Part of a small language model's weights: learned positions.
MLP neurons of a small language model. Each row is named by its layer, matrix (up: input weights) and neuron, and shows model dimensions 128-223. Each number is 128 + 24 x the weight over its row's rms, rounded and kept within 0 to 255. Numbers have three digits each.
After each neuron's rows, "fires on" lists the tokens most often at its 100 highest values on Wikipedia text that the model never trained on. A number after a token or word is its count.

L15.up560:101163102098154122118147136165151139157114104113129133144108104105115124098105091125109118125119149069151102139158121155102083094136105155085101153105115129130172122120106163122075116161131104142119126128122125143117102113097155117097137100072102155173115138077141124107107139135142146096
fires on: " =" 57, "=" 13, "t" 5, " not" 4, " of" 4

L13.up476:097119154117126114092095136143120069098126141116117145132127128121115123139159097106090119175087136156057170106104131135105138146141170164144145167105084072141143138119124155145178126129114118092166167119112164130122107109125131161143173132056106096134136131143139126090117084132141120127
fires on: "\n" 72, "os" 7, "po" 4

L10.up461:147165156136178132088126166093099134153101101112111131143127135089111125119132119104143151127160133096155144145102156154164136173121098177114086142133165122102144109127152136143146121125176101112151127154097085149114108098118149139130075161134164139092140107131135135074116131097117100114
fires on: " as" 11, "^" 10, " mi" 10, " to" 9, " on" 8, " in" 8

L10.up93:114146120102132162134117126150160163109131116136105122110157115116139107127133129099151118139139122109118123109180142105099134131130176144092140133127092174128095090063108143098083146142118127116121147141127114162179115144112145166151102116113152127115153152124151115152091168099126122136
fires on: "," 92

L8.up630:144138135141129153079136123128113143111135157114093117162107076122107090137101178130166134109114132138149140105096140124142132171115097141096126140109143168170131102157113163138163100110106119141113136184129112102121179124148107070114104102172121119152111084118146107102096158093102112172
fires on: "de" 19, "te" 8, "ast" 8, " to" 6, "sc" 5, "se" 5

L11.up176:118163097114113147117135140147132092142166099098181142116161122165133144134112148106113149077114098138135148156148125116096131098122139131087130134111101161123148116153162131136193096165164136133139159131155156129124167119093128128128185152148127177191177103120136169131134112162145117104
fires on: " of" 18, "ed" 12, " from" 11, " that" 8, "s" 7, "y" 7

L7.up523:069130114142133111106176140106117134113113111140123149138128126167124136141120131155100154151152104137128120144085119111096111095086146174143102120126100144155089107105115157113094103145107151130103145153145105127141125138130161107124131106110110138110117179108159136122132131140128154130
fires on: " of" 37, "il" 8, "ary" 7, "li" 4

L15.up421:086147135122136165106122103115102173169112149149187111096118154108123160142096147096104141125127141162078157096124137119154162121117125152091118134126145152181102114119109171189158141106120149096109168152141148182145122126126150113125069132105131149091152180090113134126148150128150084083
fires on: ":" 36, " of" 9, " \"" 9, " |" 8, "," 4

L6.up610:126167116064134109148099124089147137120148117119125117109180120121157137095130114169161156112140180115128148140150121155136148153101146091132148132140092126150108112086140117115105133143119122094118107096134105149108115127130155140156129192128122107123063181119116104132129132088104143117
fires on: " 18" 28, " 185" 20, "," 8, " 17" 6, "18" 4

L12.up318:136124134123147141116124130153121148101118121127129116111128159092145106128102122147166121083154130113122149108161145133115165118111166132112082159118125153129113136098130145099143113108140127106123133095143074095107102100141112173158130124131134110132129138105146120111152175077140155104
fires on: "," 70, " reve" 4

L10.up533:177100115135137109100129108179133147110114120103103114133095179075132118113121161121144121124108180108121146159129138120173139133151089120132102140097129134167140163142120152123126147072129112123104136136148119125091146131161085108080140128131112130140148169118110138141083131100153112120
fires on: "-" 36, " of" 9, "se" 4, " de" 4, "fo" 4, "so" 4

L14.up636:138114121121173131114119144106098145122104150134084144141105144114115126134147149145131147107127157138140109137123160114136136152149126139137107105132120093140103124153169136111081170117188106071109067163142091133091154110153088105135063119153116167116111129123136114133109114127143105127
fires on: "-" 43, " on" 5, "jun" 4

L9.up502:129167131175153148132109101114098118120161093134124102099153102165148124143096122111096161118149130121127105181132126111124114135118174150082144110107145105177064108132122150136143125153159122096137162149141094142151104132146150131141098155121125149119096165122108126147158143150136103114
fires on: " |" 40, ":" 19, "|" 13, "  " 11

L8.up504:081108106111158145168145165152133173129085162137116109115127133107148111106114127142098098145089135135108103062143085148141131174157112169154060101132173130116106128130113162128136139094156154085163100143118156144149140083137107160139128118141132136124125150087153109116143120134137164136
fires on: "\n" 96

L9.up357:120153158127138136154143123161120135088186065112110130115110120101102130133087108121113166098123146186124085138142122124122142117116101132081112112090121159122149102156132184114179121119138178132107107149148147156133124115166145097106152131142084131136178123162152136115122163111107153132
fires on: "-" 16, "s" 10, " of" 10, " years" 8, " career" 7, " After" 5

L9.up587:114138124080110152103153144119138153122082159123125119152159097110140159129097121148132121154099149153135111138136078112130100131129121092121077168124135132110148074111128153153115107136162116121113131133129166134106163120109139121110130146090156175178078143126163158144140120152164141099
fires on: " =" 70, " family" 5

L13.up106:146108118137102156135146105139158105117117096150097134116122127098080096117110155123151148122116117182086154103108157107143130096115152149127148125138143137110169138111129148121127065153110123137123124182130148143085110120128137113134139153134129126187151144147133106143107134118139074110
fires on: "/" 15, "." 13, "sa" 6, "–" 6, "se" 5, "O" 5

L5.up149:141115105132161133163105158092096138135146163158067161164150122132132108129151156100171175077117108129117129151095139152137152109172119168150091130132130120117143106135133175127135135165118147134101163149175100154098139153087099104134128158119087171151128137137160126143137103118113122159
fires on: " un" 42, " Un" 19, "-" 13, "ly" 10, "Un" 4, " \"" 4

L8.up321:129125120132080164102120171126148165119140081137123159118120106105127111113139147131140142140125123206174121126086129134118133111123104115080104142181145099068138156115143145074114111142134124123097124168101158179117102116119145150121163142131123094127133113141164121128127164130162115148
fires on: "-" 35, " |" 15, "–" 11, "/" 8

L5.up43:120078114091128112134123161124158149131114147192104118129096148147108165110120140104063108139100168130056130097112128135108134121102103179119090127112128095127105114102100118135151138149159136089141162138115155104118114089111093132163105126078106111150138180124137147125110110113148131107
fires on: "\n" 53, "\n " 43

L15.up340:100110089087138155169166130147120119123114088134168095101170192117147123153141163126147134153112129150122157134126179133098150145165147128141171110124122119146134145131094157125127126135166122104103077086124123116134149138125125174170131091088142115135094114134099114060151109124129109121
fires on: " the" 24, "s" 13, " an" 9, " a" 7